Weights of a small GPT-style language model, trained from scratch on English Wikipedia: learned positions.
MLP neurons of a small language model. Each row is named by its layer, matrix (up: input weights; down: output weights) and neuron, and shows model dimensions 0-127. Each number is 500 + 25 x the weight over its row's rms, rounded and kept within 0 to 999. Numbers have three digits each.
After each neuron's rows, "fires on" lists the tokens most often at its 100 highest values on Wikipedia text that the model never trained on. A number after a token or word is its count.

L9.up251:546515522457503515498509497458490533520531478541491532484520498537539484514521541484499445502510469456512466484530498491488479490482466502489491511479538498486504494431527474487505503501544489483470481527537472461498528483540513511517471517531535514473560463487452521507526513552510473530483486513533482519475471532480474506466491459495525512479507492495501436491492459504525489520481
L9.down251:509542508472509538424520495489486423465478513507461485525475498487500492502483503545503467534527497527510538520502508516536454465481498483500466503520512439503481540482505503499509465505453453526458494509494526467492468495494499477518533521538478485489513494547484509501505510482530480521476480469512466547508467468523527508542471525451514489545500496477518538489508519516509495452474
fires on: ":" 13, "i" 13, "c" 12, "r" 7, "it" 6, "z" 5

L9.up4:523499543504502501490514488465485557447493497513485502457507472490508450549490517508487512501496449505490473496484483418509512518477483523524499516450512524461494512530480462520503520518559478488471492467522480489541540470529470505510520502493517552520513485512507520469528549524546481535526488527470478537538462501492486502495504475511461512510487491460508514474531515518501515462513
L9.down4:532485506436505509493520499483477463513479505514524486468539500512534513516510481512472487547449520509503477481514523514474495475513481468449498497474505491512492513484511515515515531466473515531512468463515544516493438479545543466514507494455472516517531499532537473524500472519486497506457530483453462532467483496504533454489456524525518529528526508471515503508550504492495497514541
fires on: "ri" 23, " tri" 11, " v" 8, "it" 8, "i" 5

L6.up275:483513467505522507494480498446486501501509485502528495449518499510515508508505498533483511505509523478464499508523488479522505526479495530520544583512518487484481523499536524458516518516524566509408469437526478478515541482516460466517500471520475487503500491577492456506508500543526501490509463499529495516533511502510549509517532470487471473491497493478486470552466542509477469517494
L6.down275:517492516515508539533493436477482480491461496442448487515521448496499488499509491502512514487515537505461478577508505495514499469495491482509521526522521483484527498517509475518490536500498508511558530496529506474514536481475497520489477491479519499488501463516505478462526511551493483503487501470510480458523508575551507527513526464504487467493480455487536500471536495494484524506483
fires on: "on" 22, " ch" 13, "ut" 9, "ig" 7, " pat" 6, "en" 6

L4.up581:505511529453474504472496447527486555459518501525500529501476496538535489473503515479474471482525548530508500472482476520553490517498506478464519493508517494484488478509500483516491507530506467486501545470490487504504498504571497514482512487531483499493507540497493508522510502465497505493534492508499487536540548480520437505462560485483546552509478496511496452510544544465514481477454
L4.down581:516500474499473474493495566520533490483488491438571481489502496462514518504475484499519477488500476479510495450525468486497492528478441526526487510499506473516499475536494455488500499527488513518527465541506521520504554506462468481506510497517528498459464508532481519490479483513498491562482509478520541496505484468456510525554467469456509516516515485484505512495495491515510474505506
fires on: "," 19, ")" 18, "\"" 14, "." 7

L6.up77:465528474515493482495498487453494503549515505486506521487503538483521482493459512480465548537499460492517521492519485461512494508455482533512499519467477485499461520470507527492485499480444528532495483457527480522511505532566489502511490496513513492482511529528491441519505503545498485512536503506497469493505471520548485519533555483523506487517472483486519515514470484462529551525518
L6.down77:508529525468485449495544535474511510491500528520531499451515531518503506527454475466513504493514460520528491508542475505500481470493481491491467496507532485516523478489474533493500480476527525524452504514500524516447504500534562518511510503486514475537484495510490435491481520526499486473518496507527517490485496481524540490474476490480501468477567505448467473508482473464484503542495
fires on: " qu" 31, " one" 22, "he" 8, "e" 8, "ze" 6, "re" 5

L4.up413:473471485478482535534472521502485489503482505511505452508507483526512508470543568491481477497511519512542483477518551542529504473512498493474498512534488525494498482442468474492512494539517491514475497483502492520530495462480548502510468503517518477477543561517488517513509478502552547529484472476471452510471527507503476521472550491528523476491532495506554495525535496488518498432468
L4.down413:535456503505486461541529517505513482490545532478425467506518515504524474454510444501545466520504497483521554531504481551470518480465498541483496508534516535450482535491524518503518533517517506487503497498481493479528528450500499509505486460501476507533450575513462491487522491525465499529502490467474525533524484469484472466509511472491497511495509532546462506499495497505509543534507
fires on: " (" 17, " rel" 10, " am" 6, " App" 6, "ed" 6, " m" 5

L4.up751:488556489495506533470500469528498524462494528486471530486493517476478582511512481467504520466508517466524498485513505494496500502514474510522492527475518436485506507557495494497504461473507494528514491467477505509536506524500537510487499531502502502473519494489450496509527488513518480575484504484492489491482499470465507482511534473483553495488506468474471526471453475499535537524516
L4.down751:498527501513513492499503494486509507495492519523484494511494501471496476493497577504516484503514491535504489489519487488470507499538496538522526506435516508526531560500470504521477477449534483510522497488501474512464496559507542495534512524454507506499502477428462515506530514504511470527483514464545472557518487445508476456518540532509530477502494500483488473500465507488537512495497
fires on: " pro" 38, " ro" 24, " Pro" 20, " Rec" 5

L6.up417:472497498501501491515522457488499497490478466499560522487456521503532461533479458485491498530514483529483487476490528492527544467538484529527496495505479509503520508520531507504527448513513490506471476478524485465547501542534504490459492474501489554464521517551510476514517525490503523466548533523483479545498462486514548484506531475490492489524471495513505536537470523502525518511513
L6.down417:460497504540526518530466523517484487529483509496486482459493516527534508494456469472500532507505507476550500498491486495480499510515498528517518505494475485521540568467519502473516506603524494493454483491481505527431521499454516480514476525528511514526497518510513491480471491507491508566475530488484524491516547499497492489482491501460524480481484453509530532469478485490474531490505
fires on: "ch" 65, "che" 6, "ech" 6, "ience" 5

L3.up134:472535473515500487508436487468499489494471450493505530519497502525549476500544503471493500476508450498513503484488492524508467497474499489452493543542524494509492496534490456439501492501475470501462477465540517505514514482466505535497489493533492513476492526540500474497499493534499522469487475482501504502553486555541516511443518487550501508504478479508478499556501496476542528470519
L3.down134:469506486496506503491554489508500539505494512497496509493493516493492522479495530532514524509497498510479451539479493504472518483513463491508525482436435532493500507480503554532513496492485492493511526516499465440455491480520498501543504513468503531504506514491521464494592498483537483514516477503554469537476460467486461494552488527455531488517511475497515485422527531504478494520488
fires on: "ase" 19, "ur" 18, "ium" 14, "nd" 5, " as" 5

L3.up653:519513472442511509502466491481496462491506522476540494534514470478524509487524512500476495527505502524489490476503493526526505499494478563504497482505415496469526525495484520474484502521505535504460455510533495522530536500507492507469521502509499539493575485520478495525515476521558548491484481512514500484510481544505475502495500461552501479494489510464528474530502499492519487532503
L3.down653:494470518471509436502541497513505516497512500473506490521513533502501486495525485505506490503510484535502542497505493474495533488461486510522484500535467488492504502502461518482515481498548505483494502549508481499459516490483486446528509529520535452565514499485501503496506490496505489513461509456491507541459506527507485464475517567521471510517495509445444493523533475509451489449472
fires on: " University" 22, " State" 16, " /" 10, " football" 7, " was" 6, "P" 6

L3.up595:483471502491496551492528451523503486477483484521526480516511487503537512503484479495497491460506501489471504456533498475539501515479475481459525521506497486518530476500519471522473463473489571506512445487540472545519505498492517519459466495542521526495540513503493470574526498529488515492543461494518526490502516505483515500478538509554472506455500468448479486526502552494517510542513
L3.down595:487482504533490521509505478482503554488494521506502504507514521503506508494502464500474501516496507535476523564516508497500497526506486497488477484487468507509573426497528478512470512457445472472499495461480553519520460502496499507449497491490505464464481506522469488507485468556496468478488521482499463524493484499497528509470525531474482505492510464507497534518458462535522506474521
fires on: "=" 36, ":" 29, " –" 8, "," 7

L6.up444:527529484501489501517529502524500501463480493481467505467460534505514469473524483479476534509514497492531519469465452487495549525475511508470499544507519529512496513509488516457513482491505498534504511509518488502497466526491516520467525548510487550493513471524468521514512554508485535443521499474509456545495506495479457508508535521507509510481464497460512466512526535523476533462451
L6.down444:535526506475484469511504489474525498478511506455548483545497469528479507506533476518528510519488506487524487515482521485519493498524529504508522535536506458561542455536519547545480491527514495510479457503465495491434477509513484523460465500472458539527506527496498515483514466495466491513492503523482497516520494515502561471463461483499501519506474524483461498509495474502504498468546
fires on: "ank" 21, "and" 20, "at" 17, "ann" 7, "ebsite" 6

L6.up477:500458489513455547494483506490479484478548470493446477543513563480505550497499508531504482521521508491501496528492480487516527442483494504470528515498511498500493493517519458551496545510524529494516477506498492499484518516485491513503488466537503509426471486526460467532513538529496512498546486504489545555503465545491537494492512479479523490472516468473531488480492489480518491520521
L6.down477:500496510549512538478491545480510540462460481543554512506495514485445468455492484530466478520517476487498526491518502530502478521501501506462533493520486494505489489513504484513503477453503508494491518507480545482489481528540525525520499472511541485514494523499480468516440493504503498536465494498498521498479509515507498491515497497514446521526507453522513516462459542488509509495505
fires on: ".\n\n" 42, "\n\n" 20, ";" 13, "==\n\n" 8, "," 4

L6.up647:557529475468482539489488487497500491512501469467453509509493522506503523536498537498496495522495509463501501519493497524428472459531522539487542485479476497481538490487481423444503471477497489541533461528494470467495496495529490532482521501576508530441541459473481487535511522506504503490528503476516511498459476497500491479484518503524515503525502519494499508518497520490485551502498
L6.down647:496484499476514532551508518482520471543446517511488513491501463482486516524532514501499494497487501518478505498481471510515462575523447496493536490479492513435509474504464471503467467484431520489496544486481492515517507497525516508483492493455472462480529457476500524466527526498471496507521534492477495528524489488530532505509529492491515501548497522526531465480494529487498488492443
fires on: " " 20, "19" 13, " res" 10, "20" 6, " sp" 5, "," 5

L6.up51:508546494503528520547480514520503504503444497499510500497465492516469496480523539481495542503506476527503471446467504528541471504489524489490472491532499494476462516493501537470482453536474497527458468482541496530509517492517508481532501516475531497483521472547481489531524495520523521475477478522468524525489427529461510485522495496537537503494461514524515463521470462485515509480537
L6.down51:514478484472474471512521512486527528471515488487474536523529469490479542493502484519479516487499470514502505512520461500475525490516488510487547532488493517490542505488507482503524512397476508478466546477492550485478503463492495524508505523485490473493526559507504501457491499501501466514448526465503473496504517456487536496473496471522494462462485499517500516500467520518542500482469
fires on: " the" 32, " of" 13, " The" 11, "-" 8, "C" 7, "Personal" 4

L9.up468:544484494485522509492492506489506531471500507478504483465461481526496443495441511498515520476514545512455494491481512463499491467529533526487535517549483473513518476493523513533510537547550446523491471498548457456531523505524497518501500516504488503466503513520498487533500502522540486522503473518485515505477496471494464470514487477489505495503516499547528496537508503484496478483499
L9.down468:528540520525495499494500509534492498506502527478479470471516499466510508514493463517504493509449492502518542515516482469466478558478451473481548458479505488531471546505489506517528519491471491547459523481474517509478482495501512511500489464495514497504517513484529456507440459457498492498502475512506506462506505495508514510532496500544433564517500498527527499493498510475449480512492
fires on: "h" 17, " gr" 17, "oll" 8, "c" 7, " conc" 5, " Ph" 5

L9.up186:534528526489508505468478499494504535527493484516464443468459509548485495493478501514500482505534488508520519476485482482532459462531544512500521466504500505518504462543512480499537482554501455496478504536475506512478516432520505477504506513468466508500485510476523516534518533499505512526527489486450517490490484482487525490489547529528526520457474490455527461498481504503483476470489
L9.down186:504468516475499489524497487543521505492516530497518536536539497497518499464499472490453508518488513492498489520470509501485493541487454504485505503533530480479510498481534497489504530512484461491500496445548552502481519478491499518509485530498510522532518511506510461493387508529563492480489480484506487502486482481529506490525490449502495519494512487467468530527532490508484498502497
fires on: "c" 16, " in" 11, " pro" 10, " conc" 8, " b" 6, " of" 6

L9.up193:451486480476483519559491482467467482539457486522529489490479502461487505508511503476522484504523537500505516465464473495509499491489478497493460466526508503491480497489523435494479475548517474497462478422522505523525511507495475508519460501476516549513489511486505480503516516537497505480517525496498501467507494485508531499492497528507540501488456502501511490519495551521507542463514
L9.down193:492472479459494472502492546466507496468519520499517483504484513458484474485477457490484497507524498482496482518545491479485474438462518466500527502502504512509502507491483465519549533514505524485489511481500500500499542518519498486468526503555498503485554508528501485507484509489499535500531450509489452467539531507460487551515504521478470509476482501533514432496478492502509548508533
fires on: " a" 24, " at" 24, " located" 9, "ir" 7, "er" 7

L9.up518:490538542507521504511503476460540514493499507512508496511539527545524532503524490491518575490517467522513525477457477480538465506477476488472532476510502473486507498491506490515452438520468533537443460488531485550467482497492482502495502496507495511514551499477525504516515492469528519529532496518449491488502479525533469503504483520494515524487429471513521492519449479525499485485503
L9.down518:525461466507517553493491532507545475505486509461541494484477466495471522524455540547501463500490541509500471479495492489510492490522565498524476492491513478464558492446529502452487524525531511477507513497518520483527493529501517510488517515495527506523526493451457475492466520496454432479514501462535500528503519527470518509486500522490522471533496493469530488520497487494448514492519
fires on: "ll" 15, "y" 8, "other" 8, "ly" 8, "le" 7, "ot" 7

L3.up343:520498500465475522523494452455497514432519474499456493479496548503499507526524468491499446504501496496562529502516490419502533471515536525480496535499526478528479524537502523524472530487535517524497497489501488515493470513506513515503479526534523538487509536503515509501517502517477491509528494500471529538499494501495473506485503482468544496451502450465493510498513477476529515472420
L3.down343:529490506505495559499491531457500487517488434492486474456491488491500488487514466459520495487499480499516427505509494519478551521483471521503514523508460501476509492504493505460468474520492507560488478497485505475484509484489517452506452487492510504515466478524495480480497519493538460514530493523488518548506492530523510509517489519507497509512517432489550517505534528493492497504480
fires on: "\n\n" 29, "." 13, " while" 8, ";" 8, " with" 7

L9.up582:498562476499513522512464488455483503526480450489511493536541484530505533502510500540509507482510475532493519510462524480528501484463471502530485510502526489477511484481486502503462524515518482512516493497453493473541516483559512445481527448529501470504491475515493474551523520488506514488497461540512482512528536504500539493453474493564503498471497509523507519512467506516507542495440
L9.down582:514488533523493520547537527466525494544508533522510522463516508461473499522467530549467528491506519524493505493486482535451536476496512494498504504501508517538509430532478458450509533531529505520511482513497480513508541535480492486536513526481466500492496432519521505499517535454487518498473525527507469497535537485504462512526507440470526486496482490491515464466494521467501507513489
fires on: " of" 44, " " 12, " born" 4, "19" 4

L6.up229:528497482483485534555500498488464499532527502499463465512490486523454507486520542475486532534517445489523517495468506475505503545507516500480506538474487503481476520493528472453516537503523519526529458507490484485504523516527465502520483485489544541478501483497476481523523507480502492512477493558515557513520484512469508466497529496544503474511483523523530484503526522478495506458483
L6.down229:507464480488530529504516538548495527483488504468516536493503522476462489528490504493485490523475457511479508535460449485491479534501503563502476507507496502478505495477480496526501485471516512474514430475498439452533558517484490454514512513501565495445489480514484526499568493461511517484519503532465519495527505488523503488482492514481488473516483547518484463482493513503509521501541
fires on: " t" 24, "," 19, " e" 14, " " 5, " career" 4, " conc" 4

L4.up107:468507501501498531487523492535506477483484502483486547455476573483527509515513503459484458536508504490504469485485500511485532479498478452488516534520509480495584518479532469480491488522485551510526525483456487491519475493495533494528529508491504484487526483482500511511523493505519470501530499483491520543479510515486455498507526468497494481469496464501502485450507510493475488507545
L4.down107:518492500515462452526512468521504492494554524533526537528513502511515530528484508486488561512525539510501467512497448502475524507541521534515492500465497448491553486480469503494561485460502542498481502466494472486470536519492523520528506477536471496496464459476479498461481501550500489486463477485550445493527490493480521503490494466513531470539505514495457501528514461511509464480511
fires on: " con" 20, " ro" 11, " rec" 8, " World" 8, " Rec" 8

L6.up669:512489474528505504461514492438491526468464525455498522504486494479516535474546496476460489560502489507467474482478481506510471484517529465485469492528519459489483462523472495479468480505505540507498504458533515495523452532515506534474527552497538520510524522558469488553506495514476531528488496455493539495492482509468531497485523447465514510465479491513476477464530491510519513538496
L6.down669:530510530507493477546479499512490521528521452517500528516518516475498506515453461502546501456490505489517491501515490525501508517497492486528527475449478536540519520497482464513531535501500494437540507496517526501472516446468502497495488491539470459506514513461506539509474488510511507475530497493504483523459503510470521504456488488519492499503487507464511560517450511496476448498524
fires on: "F" 21, "D" 19, "C" 11, ".S" 10, " of" 9, " No" 6

L9.up738:510492541507489498513480458505492492462501511484517493462508478486463528544544469523471497533514498514501502474486482504522483514499493536483539529530480507519471508539548526483498467523451464506519467500460481506575519534511513430540496471555506532543509499524478489522524513473522525477509480537513506496534507505478543515464513475523495520473496476538453481469478495501492500487461
L9.down738:524451472513565493512471503526524436495504502446523500542509548469495520457453504494499499523459488464482503495483480492547517520516528532495471510492534484477500483513523486522484509477503547492488508552468539481498505517505517477477490526469533527505519524459509498498507488507515514507510505434503509513490512535480462459525493526480504482487478434514495520497451488484490512498494
fires on: "t" 13, "iet" 10, "n" 9, "ital" 7, "u" 6, "en" 5

L3.up694:547500484453471525501480485488494540499483473515533502485490485493525493527578494479476507448515514477482493465476491450520525494464482538491528489504491502474486525515516489448499459518503486547507518482537492510513500452514521484455509478497516560486535470499509490525526499511539515491523465534490499524524537493504467489494514497518538532481481476511495506497528538484484505455511
L3.down694:490535554500475526507487479518495475537465535510560534444474495517504561465494440516497496536499514472462532499505468491485484503520475482491492469486489510560537478480514477471521518472477458475525523443495530490541507479487500531480475509498478439500477491502502509517464463507492500463484501466503496527453545506462507472504506547532484503544517518545499478533496478502432495498524
fires on: "," 52, " as" 22, " by" 12, " is" 9, ":" 5

L6.up206:512540526517482534432509500468471531458487518512479489537494514476536539548480546475492503461514465494511470516507458502488468483509478531508500568474476467492562482469507472499498510535490559548455505474496472509533490503529541548499482501546519475508488500505447498510517503515524507544480478532499480510520537485451484504482483500474527490447496500487463481491485510487507506510492
L6.down206:489530535463503484473523544498502480486485520526506492487542486510517487498513521544554511524498465485467496523546507504544452420518527519514464510505484498490493485514482494477537485498532525468497505514491457466499478511475516519539496478530507503510474491508511495528508452491537555522477490503511466464479504456552483481523484477505531502494524519487510481474506501500555485473504
fires on: " n" 98

L3.up123:491527487496486524489511487532482554431488538514500540463476500477530463450502558502504537486499527530501509490459520494534500500485476489475507512535506481499482483490501513494467497509534456506499508470519492491501490457515540482449486489529526461514517493529498533522522506499547481491503488488438492507494491492522519514450542510536513517470493516484502483527564525481589491508518
L3.down123:515498489519532453510505506532508506510470522533483451492506508499489532524474470547507514467494538523513481451481522482539496570489523473473483463541525514508524514478473532491510484488479518431485500476518476516520491518519514501465496525512524523511515563470499489487517510489417557502501504489510512482463483489530530493486499523517512495551494489487474472513473514506539485490504
fires on: " m" 20, ":" 10, ";" 7, "-" 6, " a" 6, " th" 6

L9.up246:554528549503522529505518465458501535490464473462489464508496511521501502519508515477503522514500504479511485486478501486495474456470498495531483511466499522495491463523500563491503497528567517565517498508485479458507474503514535454511491488526480492505456489454467488516523503479496516476468478518503486521525483542508500512458478520526504508524472520486461509535461519481532470481485
L9.down246:474498442522513514506466545465493496503544487544520514466472502492525557455479512505488505524496471500507457519505518506524544457507469476532514454516538505530493500517498473486459479506487457503517472529488442501519516504465509521485511507502514523512502502483480448487533498493526521514467513462497483500487487506513500482543521526494487525523528545473518457513507502500540523527486
fires on: " " 26, "19" 17, "20" 12, " (" 5, "st" 4

L6.up16:495475502512464488469472469525492494473508518505498469543451507516482536539516484512504520483508475472516526469454426490550503544441513502508502504483515464514494528475493497549460505525478498499499496510518492537515508525542527538501493510525512490480512510501504497504505521503517523505512506485474499532490516505487502467451541511462512480474472481476447527519550495489472546444513
L6.down16:485471529515533512531534489468495523482470481498493463508514534507519506487513465489514459492525508486500472501532530515496496504511500495485484506502491508522457479526501520489490490445526520447520519517511487514492507458523524487431473516474528497496456485480473504447494491487477499471456497523465523487459470535474537476515525495518465502497512496498495503458489536528501526541531
fires on: " s" 59, "a" 6, "j" 5, "1" 4, "s" 4

L6.up485:503509503475525527500481465544487482499506539538504514482470496472537479481502500521493467450508520502488471464479521509465533471518461495486493493489517474433495479492546501500506491568507486541437517528520489485504499485462482482474434487514526499464515466546518519525525498506555485484540511554493495558505465551474537507480526487534505528507511532457491497510472514500485479487443
L6.down485:481543505496489494491513497538490498498518522462497494485496509504544507507505503474497510502499482445526530489484510498509565501493473480510461445485482496482516511520511530466502485491479566464521493521477505486498479515470525523496520489507530490507500544505531459521537507479535542436449543530486535450471470513463473552466489485560496474543450514484492491489508515489491486459495
fires on: " first" 30, ";" 18, "3" 7, ":" 6, " most" 5

L4.up547:491550517476501516504503511502502517440519508501518512504458536507518536494522536458485505440505492524498514449505508499541470495481501505422520508474482453495524522529490485504496482541416529491510521487521493501535475479532526486496475495560508499506497511506513488513522464526528492532519543534487521498456508462509466530482519509509473502485488508452467486514497546502547517477470
L4.down547:486549516510547459455508544492492513440457455508507483496498479504501531461517521459555501515525497535498537520520511473526514503501505577494502515447504496482482512471484503503553489487488503503517498497517472491485456485517514502510482481487556482515524502516497453484518508511531550528532509515493492503506476480490489495525477504543470479496522532483500575486497493505525446467498
fires on: " an" 27, " n" 15, "-l" 13, " El" 12, " el" 7

L6.up637:547484492526492478458514480498498506503494488529471509519509522519506510514478533495493546437516513521474547467495479505508506500470480549459497489504506494507480503490560472506470475533526500510425500465499482546523476509504500508499516506498468497476548520489498502530513484502478513552468483508492512472532517522512519500514497500483538474470468476457479472565524472494556543494510
L6.down637:484487522478509513517546504475505528476474526505518466525509515476522550485510523499482517496497497480518508454477444479494519512490512517534486502488544539510542464549460505494449496463479500519513481483546491504531498541544468505480502511516555493549430517504488503531495500510447522472473510512504480511478507488510486497501476528457476465469539467503524490448456504509469482465511
fires on: "ish" 18, "y" 13, "ll" 9, "ow" 7, "ver" 7, " By" 7

L2.up185:518523497495476508500494503493487494486481464488534536489503465500536484495573461510472512433507501502557507505504484514517517520489504566489497513506519472513534466519520514462507502505432508467529486486546511513523461529518511526468490514516495536472504468521481455524492508499479531472486466534516516505503488471501475550534496476488493458500485501469482566511508486490484513506452
L2.down185:466484511489544525517511461475510523484495519500503461499502498482510509498475516496539485517482498480514478502490503535470484513494516473501494493490489527485480521486513526493489513522523479521454500526496413471474489483484534485528499471475505511522500533483531525427683474468517489520505515439489496517486506534506508479503504515512510514482541482516506488490520501513486459493519
fires on: "ious" 24, "'s" 16, "19" 9, "ice" 8, " work" 6, "eter" 5

L2.up624:503501498444473481477482488512507516502491464460489446490497466516518478495512485515504489450494485502525501498467495486526508502523487509457509501524510504494497483492521545488492511540486526496471510495506516511528454457498516546479485530499520505485524479484487517514505530510532500481517457511449566482517485530514512536563499492557439548516490509540499491524544512493483500480476
L2.down624:483494497558531516505481470525491496483507512511511542493509525479507517503519518509512532491501508482522499530525484571483495520492525471542471485505504499507505530506499483511526502484482476475497470478498500467475490540540504487550517456485467515518476527495502473478630477478463480515477523472536528524500526467500484489469499511490539499485509506493515523498507524505530517491516
fires on: " including" 28, "ious" 12, "ior" 12, "eter" 7, " include" 7, "side" 5

L6.up561:499491475455492527521521505515470532489452510530517500514513522496502470510480552488491545483522434522521514512476440506547516457478502522517510520511516543510536497489534495477507504518484480555458485479502474515481524497506543550520463526508490483502521469505489512510515537529511532486491473491502494549547519517466479500502498505458474485457460543444498474494499464489494502449499
L6.down561:512493504508480521525461511527489456534478482495519516494522513465479510507447526518505499499485489501470541555468528478500487496504503533476503503512495512517521483508511514503505520485538522502474479478513464493517504452498484506509517483500465500504473523488544481454488488466512539520434483486475541476487470516578482517463487513515498523453502560445499470498497499485505521508477
fires on: " t" 38, " k" 19, " n" 16, " m" 15, " met" 7

L6.up733:458494496478475472451499483521490494522529507474501510485492486491473499489517519456476480480510511526521480468509451523526522489472481514492477465521512503484488521460511520544476533479466513516507533506511489480513506499531479492483505518453553473517516476503483451485525530500486475482473479490483517527475491491502454483521524494506584462493484491497503487531529449507493554506498
L6.down733:512474473546514495528501485501519522497467467494506449522536461521526526455527500495525529504492502488547475503481541440526500506499481506456492503527521460490512536557495482495472533497483504492549438529513504478487507462484518495486508498512492545486539465521497482482510451501510499472532459535508515501512453524509481507461493444562449517515499479482495501527475531526455501457529
fires on: "e" 27, " do" 13, " ref" 7, "ows" 7

L3.up167:514498542519503489550461502463492485455448516492514501511493488508516488503544533500496548486503457508498471452477504490544546466541504492471497509524505498466487520489499516472479503545541515508541491459538490491489460467501454474514448508494506546496497480512467491497512493507493477453507498495473555542551485509535558506492476486496562478453489531512504504521494523487492491448516
L3.down167:463541474492530434531482501505501535546528501459479455506528517466476478519482530492551499501506490509472517489499491533511464505511498479508517490461443499517497506493486512518523513431467522503473503479516525542523521466447488490498492510522522452520507500470524485464533471441547489468492519494502488521527499487515527513543542508490492463527509494484494504487485487530522499536506
fires on: "The" 24, " the" 24, " The" 12, "the" 9, "by" 6

L9.up212:513448518460496519444545470536526544473505523465510517476424513492527486463500507499487531514480486489439511506519514489514509510557495495541522466505444444521478470480496510497533519494479520547506467469536450501493512506508529521482512494515519542498501514508496491544512482544441532487496505528490495494490481523505475480463476470514466549521486526512497513490501493507502503518526
L9.down212:505504494529511518501477527470510469529527518496507490503484520526508541521495529456524468475451479475499498488445499468510478482486525437495492497460506528504529502468458501461495480564560517483539475464520521520525506489497499524501526462495508476511549522501480500495479512513510489484551478503516480492525520477498462525496499518491504496487467543478546516517498563512480481559478
fires on: "w" 25, "F" 7, "C" 7, "-f" 6, "D" 5, "pr" 5

L6.up0:521520500486443504451474493530465545489468549502517473503485512520493519508520535539509528462522508508517516470498471507507503502473487487482492480529489481500451513471485459525461487532548427515513522489514479479482500478506514463505476505495473505470504520509474470488523517477482524514470537512491445515481484477524484527488542514534538460499470515488466518522566515489543528437484
L6.down0:485518515498525492543505551520511507503502502496489499551522494526495504483465465540465490512507481520525478518504475496489510518502467504456482487550484528517493524489463535475497495437481479548537512483527453530508508465477517512546504512518472467507479494509504523525478491506513477528511539516464502480442479513530504469528515472522551498509467521489500480508547536494506498525516
fires on: " m" 51, " am" 8, " s" 5, " is" 5, " bro" 4, " poss" 4

L6.up452:486524551493485483487481440530478521498518534537508503507506502524493523529496477476516488462514502456540526456482468479488542473504491485489545504479476489483504531467511517463517510507512519464493486498474504532515527530510482493469504515560505502464531484527482519512496462507523521486503526522481539541527549534513482481449509429455497555523502507533477473471498478473538525450496
L6.down452:477459460487540528471482543483538510483501462553513495491518513483527503480454483532473478522475495561516488565509486503518499516513476471518478501498460496457473464470502499504536508551506484500520521475496543480482473505501502522491478499490506472459464526497517515483502529484471480515487504495524501496497542497482516490531524536503502497498492510485515540490491483530519489507502
fires on: "\"" 75, "ouse" 6, " career" 5

L3.up741:500522483491467519508491476504485531510498470488511527498509498507538513483471490471456491513527507484515508495486450467513512518492461501508516495490527482499460470523522477500476500512497525529496472495472487545506551517534504511485473511538476507505493489534487463557522484501510505459503492525498486521521500531513499487513524498525524510501432481472459510503488492479509510495526
L3.down741:557493509544520545506490538494506490483484501506491475496501540511490497538485471497526498527501540477514475493511522478517495487525515525506508525438469580483489495490491488526469478502488516507494460518482506539488474487511509475491508471468460491507487462538522492488498530525473515496447490503490530487506462496555520505461526512526512480504502482536512463527506519515494504501499
fires on: "," 30, "s" 9, ")" 7, " –" 6, "ts" 5, " -" 4

L3.up601:516564510469504510484531459539487480471503547532490497518510496516512540543515494503493524490517504496481520493499462484491551491531521506516522525482481471512544516530505527482452489538491539511443459526486506562496506509518482486458483503537461480486511496504475512513502490498509541494467484507556497508482470493487506493480493465528502471478519468468491493518494484497523528483495
L3.down601:480467495532509447464503452496507487515482443452500519535487507517506486485525489522475522519542532488536527484485529534521496491486480507455506451452504484540486519511502509481516548475509574439461483510464518464510508508497501493529537492538548515501486472540513488487485492496480495525534484511476498467485474500534524458480532532524482526504497521474461465505514505502524478537491
fires on: " University" 21, " US" 18, "==" 14, " States" 5, " State" 4

L3.up728:517505506480508479474485428488507500508512470525533520500504505513481518528518512525478468496500468469474485482497440517522517540451507548489517523538515511495539463506484512524470487477515549504501471504492495496530555512554493535470524532489469520522487496494506449504501523494500495526527536511553490496552509493503470518544505481502495475463493501450471486486477478497476543479480
L3.down728:491474477495505536530515496515507546469504507473453473489489517466517514490504480494499507514508493552538460490515554536472494488524506449482482493497517454476476469520529511456516505520521483493471561523539464494448473457466494513518484460537469514490485520517467517468509530468512542509521505460474519530469483505472495496457494531505515512509486496502470490525517517495526487513511
fires on: "15" 14, "es" 9, "let" 9, "ces" 7, "13" 6, " there" 6

L9.up439:486498482539460491525495533465502529471453507502485525525499520486460521529516539510521512488520472528528515493466497446490490497515531486538498505453483495478482514456501526509482507512542522513509491471490482504477497471469530440494487508494513504520483503472489489513528522501512531493541516520466515483514518507473526485439529482526505476448493519506476480531495522515503519512447
L9.down439:531496459487512526445506506525503426531506518451500522505521541514498551498483533515512524483531517496509479497501524515500491506490506490526517507470560513528531525506486499470498501499493508522496444516482518492500496482506482464441530500519512525507499463496484485477536453468549516518458520533475537504484482520483532527480480487507467529538499494470473426457463520485490492483524
fires on: " " 42, " of" 16, "ast" 5, " than" 5, "a" 4